Part of a small language model's weights.
Size: 13 layers, 11M parameters.
MLP neurons of a small language model. Each row is named by its layer, matrix (down: output weights) and neuron, and shows model dimensions 128-255. Each number is 500 + 25 x the weight over its row's rms, rounded and kept within 0 to 999. Numbers have three digits each. A neuron's up and down rows have the sign that makes its largest values positive.
A block is one neuron, or neurons of one layer that tend to fire together. Before each block is what it responds to, as a language model described it from the Wikipedia text at the highest values.

Responds to: Final word pieces that complete a word split into fragments, mainly the n of Western, Eastern, Northern; also Nor-th, W-est, l-ast, cons-id-er.
L4.down139:484499502521465486503523503497497526491506514456491452498472426501512509473446534475551467474504505542467511501497524462470534486470509476484493513495525473486509465499471518490481479531493453493481514482563501490509524495490482502503522517502523523487466530529522473508485450449514509475499528469504514552531497483471541511476539489514500539548498516475527497511488484557509485494518
L4.down296:508476486515462552498489437475480464499481492500482460519532501476520512436498487474494511529512508536469480534501586481514492499528505432493492513508493495451471539541548496492490491510537505476559486473478517512562478510470477513484505466478505534451490488515520514514491521503494538519455496496534501474489501475460480466534490494500477542473501464488534516490475546473503501490513
L4.down316:512462465512498451472526477523540544505503453538499484512449470493470538464512493528519508515470521474477487475536489524470523495510494504532511512477495495490513485504440501525491518486506529503512525507507504471497476491497530531500474497531497507469480509485518487465483513467507486505535484496524494508513568532513482555517534559524518520528487490516499502488527473526463511511486
L4.down408:439522482515496496540499492490495528460480536505512506520485475540470517496501488536519550517490482480490563527493543483528534494462459488514475437539498484479509505504510460487498523519531499504507511504470495543532492480485505476500495497506459516465465507525462554535529492482478509524522514500507484502513492533514461510489475500449506494494493483513523517479487506502477482502533

Responds to: Short word-piece tokens that continue a common word broken into odd fragments, especially p after capital U (U-p, Upon, Upper), plus Dur-ing, Cham-p-ionship, Of-f-ice, for-mer.
L4.down53:505512504455529482534513521469505544481500515540500503456507534492488456492479491506493529515505480455463507463492479472526501463443538486532496521513541479506519489445518498498488500519542478528467495510484515479497484527478506489457505489482498523456486534523477513473512509496510533495474465495466470487588514514474480511480485497493492470484530513507514489550506459524493480515478
L4.down376:544563544500508499462500499475501490464471509547509520494519479509521501485506476493485553525500502514477494539526534508471495480476486523565502438510533501509491510504527514499489520532460508490466495503514498511460519526528501480513511518511407500500546486511463493489529502494497496472499488481499458491522481518467494497543497479529493461491505508479479465503480514553480463488504
L4.down426:514506511515455535543531522482466528464479587463503477521496486518499507487495485460493533526504469529499506523461526509503525516499499477435518467509471494488474517500479475454496524547476509514516531521520506511490519526508458478448505465476508486466492475507486503459476512481493518489532527497478513513494524508531510494491489522473504470516497498461482492460496503476526512479465
L4.down547:472477454471431542493515493507465526489526503511503465500489497478504507470491506477475506525509530549504504460528491519524468512466531468500450492515506490457520533521516503529486510484532527509500486515512461527487476519526448476463533511462537538541492533458442543484497542524501473482535528487476461509531510516544492495505525459446539525479451521499474512510493499490526515495544

Responds to: Short fragments that finish a word split into pieces, like er in career, in in violin, ic in magic, plus the pronoun her.
L9.down11:468481520508491522477500449484510474524489501466518441522518491467471515513485509520463512475468454500529481478535563527524483515517508504485513506497473531471518474537447505479491506547481533442500543539510498495501502500512498496520472441509449488514516501494464512512490537557555470485492497524552499498522467504457466524476523497556515499530470503549471469481491521519512506504491

Responds to: A vowel-led piece right after a word's split-off first letter, strongest on "us" after capital R (Russia, Ruslan, Rushing), also Road, Musical, business.
L4.down31:493525475511501531474431450501490516544457501467533487518513505513470523524482488438496542548494510495498476494502485512486560481493511481529476509469515505542518491545498494470477498488498513518482471514495476495507495470493469511503498487552432487491532524494474502506461470474551524535543463467528515498514527556495524521453512474485522535485485517521506512526490478522476556491514
L4.down532:502538495531472523532519466498487500491515501487529521499529497508488475513489467496509492508547510482530487489522464480439483529496493494501454471472517496515481470504427537505485471531526508479525518521475548492518482468505505534458520495517502500474484519519518488508482555473497477506502539438493466475501529486516489527507490501498503498507542509512478504504471471540534481547485
L4.down554:489510492563464504486510472550497484471521523480499528527498468507461505560460528502517473458503484484521451562481477514461517498470480496527503491501508483515499490484494469495510479469504482515493468489501465538506512477511478509472535483478469492515490507490505496496495504526465532494447539517497492479534535520490489521489498515512516480484527521453532485442528488515472508487475
L4.down636:529486505503469484512494525453523532476464518476483477467512517521514489491468489470512492491494479467478485481484499495504529508478514474496534491466509505523497502498506525498524504494496507479470487482486520492443489535487515498475478493501477503475478516499486490463490513524528532496493526470449541514536499459456449534526487550476531484534478504498512486501510504483529460500470

Responds to: Second piece of a common word broken oddly by the tokenizer, such as be|en, th|re|e (three), the|re, be|ing, b|ut, becaus|e.
L7.down3:531496496499497504489455446502459487491497502505516509529546491520480438509547570461506486485481489479505485474501488489519472495513521504447504478567525504508488483508545525467511466492514524442492497527466516518465519498494515465478507527519467516542507477493500513533517518488518555508472501493514554555502537469462478507521452467528483519502512482507485530513508520485476517498542
L7.down99:505521515443503490509517509496490529477480515492480530493459512477467506499500489488508515495500521517494485412471540527537510538481455482461472505496487463471501510438531509524493508504527499465504510545511524451501514502451511548542544487512516521523494509498544532508495524473494511527532527492491516518489462496551497518502509471488534505456474531502458472465489516490534518481464
L7.down131:546497493497510464491523501487559500471498483508520518510545480496530492473496493526474481499468517459550515472515517457540502550482539549513524545512458517515544523506512511464474476471467529537476491479515522474538475518506496481479501490514491528487503500473547463531499492513513537514501477527509497495470494510516479470481505499526496496485482514490522514469499500509447517536506
L7.down252:491476488522512544508480487508494499527477531486535496500504520523503479473476439526523498496508499465501476498496536502511469514523550491491512469518482517507487534532505504474475545532539489466504436470517476522524497469538506524449530533469525533506488474511496524510472531498499532472459505448489516504515535503507541531514491494503478520478484486520526456488480439536539499511487

Responds to: Single-letter pieces, usually a word's first letter, where a common word is split into letter plus remainder: h-idden after a hyphen, y-ear, Inter-n-ational.
L4.down166:510524504500498499513498522510517503478491511556531490486504505496504485501499533467533555504540522535486478484535507474482552484505509488499497519524491482510493478472489469521494536513513460526486509508504459514524461480524492495519524521484468495486442533455476486494507502490507510480530492504511490480505480522490514486482494461442514547518502481490500504499522451522510538493484
L4.down318:520527508495480528493512463486507508475503503504496524487508526512480462486491493494485441497453473502528455537492492514503505479529496494518487421546504525498524549462483502496495523525536494485539480516482509451527519489448432534495520488487540487489496465452508490530505496489521471487527515470513527515489510525455510533475523485511497472510498535458468527494503493469506476535506
L4.down462:458514478503453536540488533474503512471464523490539504507515470537493503503500505503511523506498510549498489492474467501435525478495505495504455508545478493490533541519480498502521507476502506474516512464526521502474538528467474489530510495479472507458479496496497497521499465491513554510522486500536491489533513513513473485467518519468515507486499521511477482465496469477537501530516
L4.down645:524519485524503493493487468482494482507494495504507508519516502513486512489477479514453518513477521436491511503520480510506480490480508472520467511526492540466513470540526571500492494455561500526486504512503495519538523539481486531489512489483565490504518458517463533472502484503475507482511510552508502457538516522531505521466534479466508531493470475479491464532530482482495505483467

Responds to: Odd mid-word pieces of common words that have been split apart, mostly y in year after numbers and o in years old, also thr-ou-gh and s-m-all.
L9.down644:479455492517481492485495551488507529499523484492513505507509510465483538477485446478536514515507492470488456467494497499483474437492535483498486512472444539481475483518512487505473499477509538504489475528494557491507505467488455485508474480467497480510522470494484495521483488455464514485520497532524583511472476484549484527514483452512462474529487483479489505499478506461527433498500

Responds to: Second word-piece completing a word begun by one to three letters, especially -ast (past, vast, coast), also -th, -est, -x (birth, west, Oxford).
L4.down23:529538499450492492516526463494494524504498506471494525496497482519503521505503524465508494491506473503498480474521544455468526540481454476521490523480489490532508476474485523521511518528495465479530508484485512513518494515453534423511523523453506516505494472482510472543475478479438495537511521533561510531482505535472513528515481495497485510501503479511516521491513467476529513498489
L4.down25:501547495476502528476507531499530516541504506486529443486480510484478504468526521518545465520499536543545479480515521463500448535497483421501510507503457506504481498491515504494500489481444546497496472524495471502477460533506483490529484492552531487476472513490497504498476496486551472521522442468481521538490498486455477524473513527525514517460516491499542503493486464460506542534486
L4.down217:513513456501529510531499480487479519520487517481539469488466524493526533490537469513479470515539438516502463455534536488508494491488502503485464511500512485493496489488465481538504466510462535459442530509523554491510522522514490494496505470519563462540515447494530511504507496487500474548498530494488544555492498502504488460499466506461475487469522518492475528527521481520475500479482
L4.down702:477554529463485519465500457476513422505483525492483510483494497509502486519456568500522493470451498496482493426553474490532547486465479498469520483543501489495472510502496494519514497499490523494529524485539492528498539493543481550557512502490528499485541511518509475533490472457492497477460502487456549505525472550478508505487493522485491492498530511477503521496467478481529540477516

Responds to: Periods closing a sentence in Wikipedia prose, e.g. "World War I.", "the lift."; also abbreviation dots like "Mr." and rare word endings.
L7.down175:507507457532520481510530531490466465475484539466502491504462515509501516509453534532509531516499470478497511510505509491481509537528511484488492487502515495496532550509538434504509526506491486516481520498504505540469499494512525556496466486487524547496521506483487497490499533536502455455514523480502498528479497497523516504473518481517471536484518493465524495461481482521488487557501
L7.down209:512521484549525493510540487529464466503522515507490490476475525533532489474521504542462475501526506502510512518491486485522466546481502494512496514503532454505511463464500521538524499483481485468492550511485476509485476491541471481516497499490538457528542470498476491496443494499482517528466527491498486500543493502545484467492471485471456528512485531482522530553528467452460495498497
L7.down251:480522487520495500506546525522511468491461478539534489529530484493479508505503507503434439463473536526508461547529498443568515534509461527515508529451477524513506569536481536505518528523483508498490514556522480487536487534493489485513495479511467490516504525490501479502513538493463471510486510459503497530488520500510472479517494515510486473491502503480473517484507489468503483519484
L7.down626:509504516520512495519520482528510414494497502549504481543495534507515507498460479520520523508505526518502479497518525525569500574494530493487484512476466513501521537530516563534526540520483481534524503496518542520529455506481481498476483478458504478475484552475501479476495485491489544544513495534516470504504505500521526520480540504503470507493500515483526470498497465547485496497503

Responds to: Word-internal continuation pieces, mostly in infobox field labels like Co-ord-inates, Rec-ord-ed and Spec-ies; also byte pieces of symbols such as ′ and ć.
L4.down125:521487499481529476495516564474514462509507506509515516462533492557481461516477496517485475498486527515537480502535538514503511498453498512476473486493510522503493501514510446483488477495538507501506526500492483520521465505502486470491513490523524464447530497502519507483497493506485497508500523513483501514473466499492523509475500500494494542529491496555505486539515548523479506495514
L4.down255:578535494470481532506502536465493483495501485469494446448460448529472493512498503494525498514499475492474534481519504500447502505485489494472487530472488492485526446481479515483492507547493446510496473499490470477495494459465468511519505477518491511502551513519510534477494523475466456445492480485483452475494499503501481508488467478517504506506504514524473529484506505502513497477497
L4.down292:515497503496494448467513492492469515489503446492441576533467529478498454513515495536486518505507505505489498520498478528508495513518515482466487509477521480500539533484487447501492477527460484457501486544533471536501495483468501517466502501510494481488531524485515490445495497474512458491499470502513523464501494516491514503522504524518497517494513460523540493495510518485506495503515
L4.down362:507467511508546505492475507521479494505514479495464490448535507499495525522528489507507526514478511517480510504553483522477518508450483483517455489471465512499550496470475488529479460512484474457481487518477525486507513526467467526461509519454526495523501511480494505507511486516529507464524501492536418456521515512485444502499458508533547515531458515443506495482485531542534481462519

Responds to: Final word pieces completing nationality, religion or regional adjectives, such as Syri-an, Tha-i, Japanes-e, Luther-an and U.S-., usually before a noun.
L9.down567:505491482479454443475531523553507503515472485504530525485489485513528476518511461508443482521494532479498448477527509481486497523487541459514544501476526518513501452461519533491456495499493488487473502503476501450485543502522488477466535489451569489482494476503490444455527528559536502491553528495495534528509532497486505501467481514449516478502498519546505515509505516492465516455495

Responds to: Final pieces that finish a common word split into tokens, above all "her" in other/Other, also fif-t-y, betwe-en, am-ong, Ev-ent-s.
L7.down370:539439488482485523531481475517478532491506515529487539487496500454469495460510500491529480488501474464491481499501498481472498514488512480499512525498509426511522502501497507485471503491509502447463461506483514488476488516511483547501495472484485489509479471510492502548520530495495544477520474552477493528482534515479513517476469478533493485529517502526481492487521466482490470520497
L7.down493:476478502504481510518464460542514487471540497501507463509473557452477493496535509495517505494515492512510462549472491492479495498496461450491511479442468535485484518455464495475461502472495523480490525465514471550519521495470510461477484513487516497486527450479497494497483530479513490458506490505481504469495487523445515502513545522455523504493503473506462471513512510473451483480478
L7.down510:530515496454503457488444475524481483515477484521506507487499503483516526490543495499519535498531524507478453497475511500443504562498498504489539510497502478521510529516518564521519492537488492478472506510502508476494523491486492477485501491510525482510523510519477482492518499509538512474498523475526540537496483515559475531476482492456471497473495493463559517470555484525522515537477
L7.down588:544517530492526487502487478495493462480508442478495489503470512555481443514490455451529521500477519493479478476464467521503501529488493487522481536474477500524500515468468515477521487530544508474527526528484514527491494481524501517530509507467498528498495475524502551515504490528482507472501497535525506530511494482459487509493506508480468454501521534487488487465525516517494486547500

Responds to: The "en" completing "been" after have/has, and "was"/"were" before passive participles (founded, welcomed); weaker on word-ending pieces like C-ity, ele-ment.
L4.down122:521470496491497479518484556529521487531510521473549507544531488509505523461513479500526496499495488512460506487454504482531486474476476470506506528478492511559492503564494518475502475510463511479491529449519490517454496529509495473523490455520502514510543509526482506517484517533521476468504488526499516529475568518560523535508505515506503557463547538491479471501529500503481502469407
L4.down328:457487490454533494483491506471501481468535514542466505498516510479496480488507494484525457482489489458447474500507525498474500509543477535520500534494497440482468486550497506483524525510514503497435509489506452472480531485470536517496490462477505510501540481493526481488509499472503474468453487515474516469497492496547540469510552445467454518508478499508529484473540513530538472476504
L4.down334:435468520518506497483522489488495517507514530455524489482523504499522503463523491518507493497503504446524520569480508529494461504544523514495488550503539505550476510552464462509493495536480512504499447506505462510507478522484471533452503499488581544533497455540473497485487487522492483507497457518494509535511544494475496554509511506510476517511510485507503481512493502474458491498518
L4.down627:510499482466452512517486474525517551551465515506542509460474496483502463487505520493508509458458488489489498531513459526493487469516473429509514539509534496528483497504518496532481502484521519513476518487521495540536473490493520489506521531497504510499529471512479462507479470465487469503518491511504500532499575489530475487536514449477456472490517488483501481466483505512545495486508

Responds to: Short inner pieces of words split into several tokens, often y, us or ur after a consonant, as in l-y-ing, disc-us-sion, R-y-an.
L7.down42:487487498501512466518528499485510520480472525517542478539532499528505479501538564489471483497511508556462495462465489485492455465489509480482512489474443511479542470467491545512483464512516506513480511485523522473565496478523479489524536501503458500514514493516522498467513484512532473478507538492464522475496482516508473506462495511523484494533508475462519518548469478478486503525509
L7.down116:493511506525488499507485472475498535458472489454470494499513548507541478513520480530476492511541490533497501454532472534494533446559511470502479542494473484482483543478508584531494488469538494495514489492516496517523509523506505516536517546497471517536452476510546503489427495487501480485504527519516452491493517488479513458486450527518469530481470527512534507523482551504507523511501
L7.down259:522547505483496507492471505522493476514520517535544489466488468521546469478490479486466491476439492502477505477497520443533461539532481508505493515524492451528505520549500470534508503495528468492450501499480462494527486502513517538528473505501527501491476486550533477519512506487492521493441501455484496506507452517479565473496520496480548524479518510523494462469514442496472497518488
L7.down337:557480513551471481512526496470493510499492484527512519478500529513507491540523485499531470489500521476509464513480487525516489494470515450522483506519527484508508476495502493501505455520502451498466525490490484527517485534535531483489536465478502468459518521531533470548463449505524507477506494498450471511491444479541510478547437480477508508471514512505504503546480502534513502513495

Responds to: Short middle pieces of common words split oddly into fragments, such as ec-on-omic, au-th-or, In-ter-national, c-ul-ture; occasionally the word by.
L9.down659:499456544525523509514518494500523511465454528523508541469511512492467546508536482465530509510476539500531536528509550490498488510563483536508503524499493451577511476545520497506489498513444523538488501508514514504542500502547518475505467472517492488483476507451517471477476502497525465517542492520506479494479521500561488433498506515466503460520475485520527511516481457486481496519492

Responds to: Final token of multiword or split prepositions introducing a noun phrase, such as "end of", "due to", "dur|ing", "Follow|ing", "because of".
L9.down133:528475470487516494531495508513545511478509500504483450480496509501481465506506521514468502500473554478534489480482482470557458481541512460462524530495482477515483512534459522488476488520494517483467497499484493473495499524483549490479561536466546521479489491514522534441510539482517483457493439482487488507534532492465520501509511509473567483473496450502522529512476545508507533479474

Responds to: Final or middle subword pieces that finish a common word, mostly in infobox fields and table headers (Add-ed, Vot-es, Genr-es), also in prose (l-if-e, f-ol-lowing).
L9.down516:505490460530464524503504516519501535547501519488507514510520486545524494517506512467482546453496456524510507549506505517513505471535523543465513492495528482475492507516508498507498521534542520482513511479489508515475550503476487503493469527483483484482520524478497541485489552457507506534502475507485532515469524486484502492525510515491500475505502503544510538496483518484528535525475

Responds to: A lone y or Y token opening a word split into pieces, mostly "years" after numbers (40 years, 25 years old), also young, Yemen, Yasuo; weaker on mid-word pieces of names.
L7.down262:491536524513507489480524500501512490522490569507465499486483533453502513492506500585493499486505533558469484510506488482468482526499467526514516497519524494521514483544473487492514536498530501485516507532535450488541466493499457507506511481470456488507510550492458489490465487467490511462540522506475491503493473477494516508463479501530513455476502488471515494511503553497516520502517
L7.down441:499505499543499523514450539466533502544499499523501507490502526529480498525516520480485458482496507488551533546518490470520542449503526486502483521497534512515502531511482516521545494425522542489513458485479482468505523537520481498456517485531524492495498513475498531463485547512491515466507501497489528484520487455478484484488512523513424474499484535504538500476489467498482526497512
L7.down462:496546472530515480500498501540489537498500515536519480468539506514490508512521476502535492486513509482510529458497535469491439446505498488474510474482486515497506500474464477537568536570517501549481486497463474425509541493519462516553512511486483490484531491514462517470442485495507510471491484479476521480510530489515500534499497484458476469490532503472517497449533511466527493478481
L7.down687:469536511481470511490491518492506481523503509534462485510495457477497497533526454557493458502508498517512534456439522511479473514530452510491543480485506531498456466465513548549479507494504521551504502526495418514462501495479466515515518518501484477481527517508514523508507542533479558489520495475495480460498517505492499490508515491469497517522468486548501490500481515565477507526486

Responds to: Word-piece fragments like ic, ac, ec, us inside words split oddly, often before k/h/e, as in qu-ic-kly, Co-ac-h, m-ec-hanic, conf-us-ion.
L9.down186:517516489534487476494472477482525526529542493496523495470512536516506528483530505542511559469498502453551492503522527494440478471515503465527497484500491467494531491486470498488528485471517504484489528469482470459503495479478504526497486545500508474484516508508519533502499495514512482493487520492493543513486538523510499509469480476477505475456485523542503467499504547436504514512496

Responds to: Periods ending a mid-paragraph sentence, often after a plural noun in technical or descriptive prose (flowers., diphthongs., stamens.), plus occasional mid-word pieces like ore.
L4.down30:470464477505484502477448501513490490493533501485497541483511480477508551487468493489530479516553476488478467499501479506560537510517521527451429469504504439490500479474479487492491440493490495480508464508497536496496502550510472541502500524494474513519519518478460499527477501483502523470511513491514461473505469453521534473517519479525497521523517510468545511513465502538509513518469
L4.down390:492535501473506486478504494474491485527533493524510502474452514508529549500507506479519523472486536479484522530526488516521480475514481534511475531453490541493506496477508495492534485467529452506529523470474511529478478542511455523505504455464550456538489464470502518501501473507526534506535521538515501517480503509482481503506463481500498524483486521543519472507514523540489536502529
L4.down478:521479507556501508483500495537517451492497511460522535468489485469490496464519479545468511514517514498525481562485477452528481496452521465464502522477534529505494519460490519534529500480466454531483525494495514511476482510504474508502509499502472510517520526490504486490492502478466488497468520507489476474494508517529493489508504493494498511468470497496510558473497462540445474517510
L4.down594:502502490504510500498485521510525517498504500502491530472471524523531510471460475550496488499489477499514444473491534477481521495505539493418507467500452498504462469515461544487513526506504475500486490508480493543486495504510496446536517508466526507492583487520515502519547455514490514497502500507536515494522504458499522488527498497476489528534496551490539460496503537525528489508466

Responds to: First short piece of a word split into fragments, usually right after a hyphen, open bracket or quote, such as w in "women", l in "in-law", f in "non-financial".
L4.down12:478529513479489471459494529496504507502447505492481533491489515503504479492479480462501489570526489520495512526525507494491458484480530466500483496511506497501480505529509517474510508546500512509522517476461534487533503482499538505499509514474419485489480464545494471498541471519457542508496474501478468465501521499511536517504513517483540479477488520451534504477530476493499480472512
L4.down195:491484485491463507501521520546487480520557512492505518481485508468492548520520497485510538500492533467469506550479477501512537519530522533499506550462558525478516495484501499511472496505512465532534480461534492465510496480491521485520517501515515467511537502495497497495489495502533480481492502513501468499483499507523560472460506477517514492449512529531524506553553486461477537538488
L4.down434:464511514485509480509486514503525528506499500483524501495519507460507480520535493521549475528499488484440509506474490488510476528536494488491526471498524501547522505491475527465514479503484503556511513508533520544501520469483517529490499525472579486476553434526540490450512529544463550486521474532519505497497528525483530498469507489492493534530502507573524458513461492538489494525477
L4.down517:490493480478493511477495518508499523492509497467481508479499498483536470497546494522478493553533508489479475506533501504520489504477533552506511474503481483510495500519488483502471524489501451529499514519517491467477456501531512491541539459498490527504518529479474510508501516486480507531548490524494474536546445486479509551562548506514510481544518526527513445498481492556507487496481

Responds to: Word-ending pieces completing a word after its first letters, strongest on "ast"/"est" in east and west, also norther-n, Sou-th, reta-il.
L7.down129:500462473531535504499519462472500504476501485546485501507438524474459450462457498510524496535507490473483480498513494537503471463512510512496511514483559470454486500477459488503464506476512445475447510507485480522519488446487478512468509529488495470545532532486508458439495508488470451482488491549474491482521516490494491526549473469489529527527482470473479493473517487526522513508480
L7.down215:484482494495494541490508505488513496527513489491545484551502493507462468449497502519517512492472483507511505461461467516438448518516501478508524481516487472502529508453452468524490517473517528478512465567453555484477519504529456511498470526502496476535523497480530462505513485491515505465475500481483482488523468448515519520483531515489438539485480518513498483485457530525509492496468
L7.down569:531524516495487517500488495449497451460466499425466479512506511498522477497481513504549485513495478499529486479474544480465494510512501480522523484485505474507513456504538497496490515518477484507509503501485531538492513506466453520530510474514524512500507486493544498527468538504514545468475527522523529540484483507520515528484500508501472466507513507459497520514460513478511497512528
L7.down652:480542516539485526500504558496511495494457532506525492488543476495529496526513494504519526463469460483464485505510493495511524491490489511478491487523475497439508505524517547498457498523490505497504495535515553503462471500482539477519501496469482522482522459528507519488526514488480488464500517527561549494474560503515491496447473535518457472512473502541487492482464527513527544481512

Responds to: Word-internal fragments inside a split English word, above all "igh" before t (straight, light, weight, fight), also da-u-ghter, cot-t-age, A-th-letes.
L7.down168:487474528506504487532487490493494497492502504487497548545472476501510486506477499513523460455504468489475465457507486493514473548497544542452526496482495493462485507485459525542469481482484505481497526465499505517480489511495514517496457496463534535490488480519494532523506480478487556497494473471511531500524524488476491516499517487526505502514494486504510493491464503501450469465473
L7.down181:472480500474529493504505505475482511530523495470492512517494546461454515515490475473454450483480518485549500494552512529480461495521509512485475481467484519471491496525495499528495466454461514500522486543500534448463501485476473504468457511481476457504471467496489498453501518493481454514535518476501471485486533497499491519478472533543489543463517505523484493519487490492491499487535
L7.down321:476478481517505549509456500486493522528500496487555480543506504534499489533489519489524525501512448503495496487490531535463489531484503482525493468528491466488526465467473461503508517552465544491483481531525502493498484514494526506561492475515472518451517501493508498477514504487467453501540536512486511531497464480537511511436535517517475492505532530507504505501510506543542498516518
L7.down394:523551498499492492483519477483522531526536514494494514511476460524496486492465476483532453488498511547504561506447475517541496508527498504508517500515490464496469505518520491465483494515493475510506488497496510478507509537518455508526527497499455596464504513465484522510497494475497478467547466448519500536550481484529507479529499516490461529513539468533507556528552525503513515513497

Responds to: Last piece of a preposition or prepositional phrase, often split across tokens, just before its object: dur-ing, due to, af-ter, despit-e, place.
L7.down130:536490504485515492465511473479493515447473470513495487543540485503509518519476496463542507445466471494486444544499537522512493525478484481462564457517494539469474487494521489497488449510498454481526545524444481491530524488503502501494506481473470485478508494535508483488510519468482513495495555510488469531548527488500504508514477503538518487529483502479515502515518504471500500499506
L7.down174:523533513517506489485515493539461519512508484518502515477524486504498488472489480505521483514461472508493483482556503492487469453535485484536556529479478478481506528492462520539497506535485498493467489532464496502521533501518502482509528490503542509499492448508492534528491532486508514547508523528495487488481501567484511475492509492485518453446507508475460469498510527490490477486518
L7.down281:514473473463469476510523511508504490528509472503512482474519495487507513463536499537504474498516469493513475525474489502511535599545490481482477536478523514514458525530539522495525512471498496520477515554536520488483502514524505485445500501500520453485497501485491502505499514490491481509491469526509506463603529463493482506485462520483518452454506502470493505479496500490500477506509
L7.down366:520485445487514496540507530465506503479496515475470494486480518458465515549480467539530540514516516511518469512508469506485493506497481521502435484487487501535519469490461455540518529479498464454512454499472487477462508493531529501467504487503489522491466500469465564485523523521476531483502499522481532461515508515484508472505504471487462497490523447462554523518500493442509487492526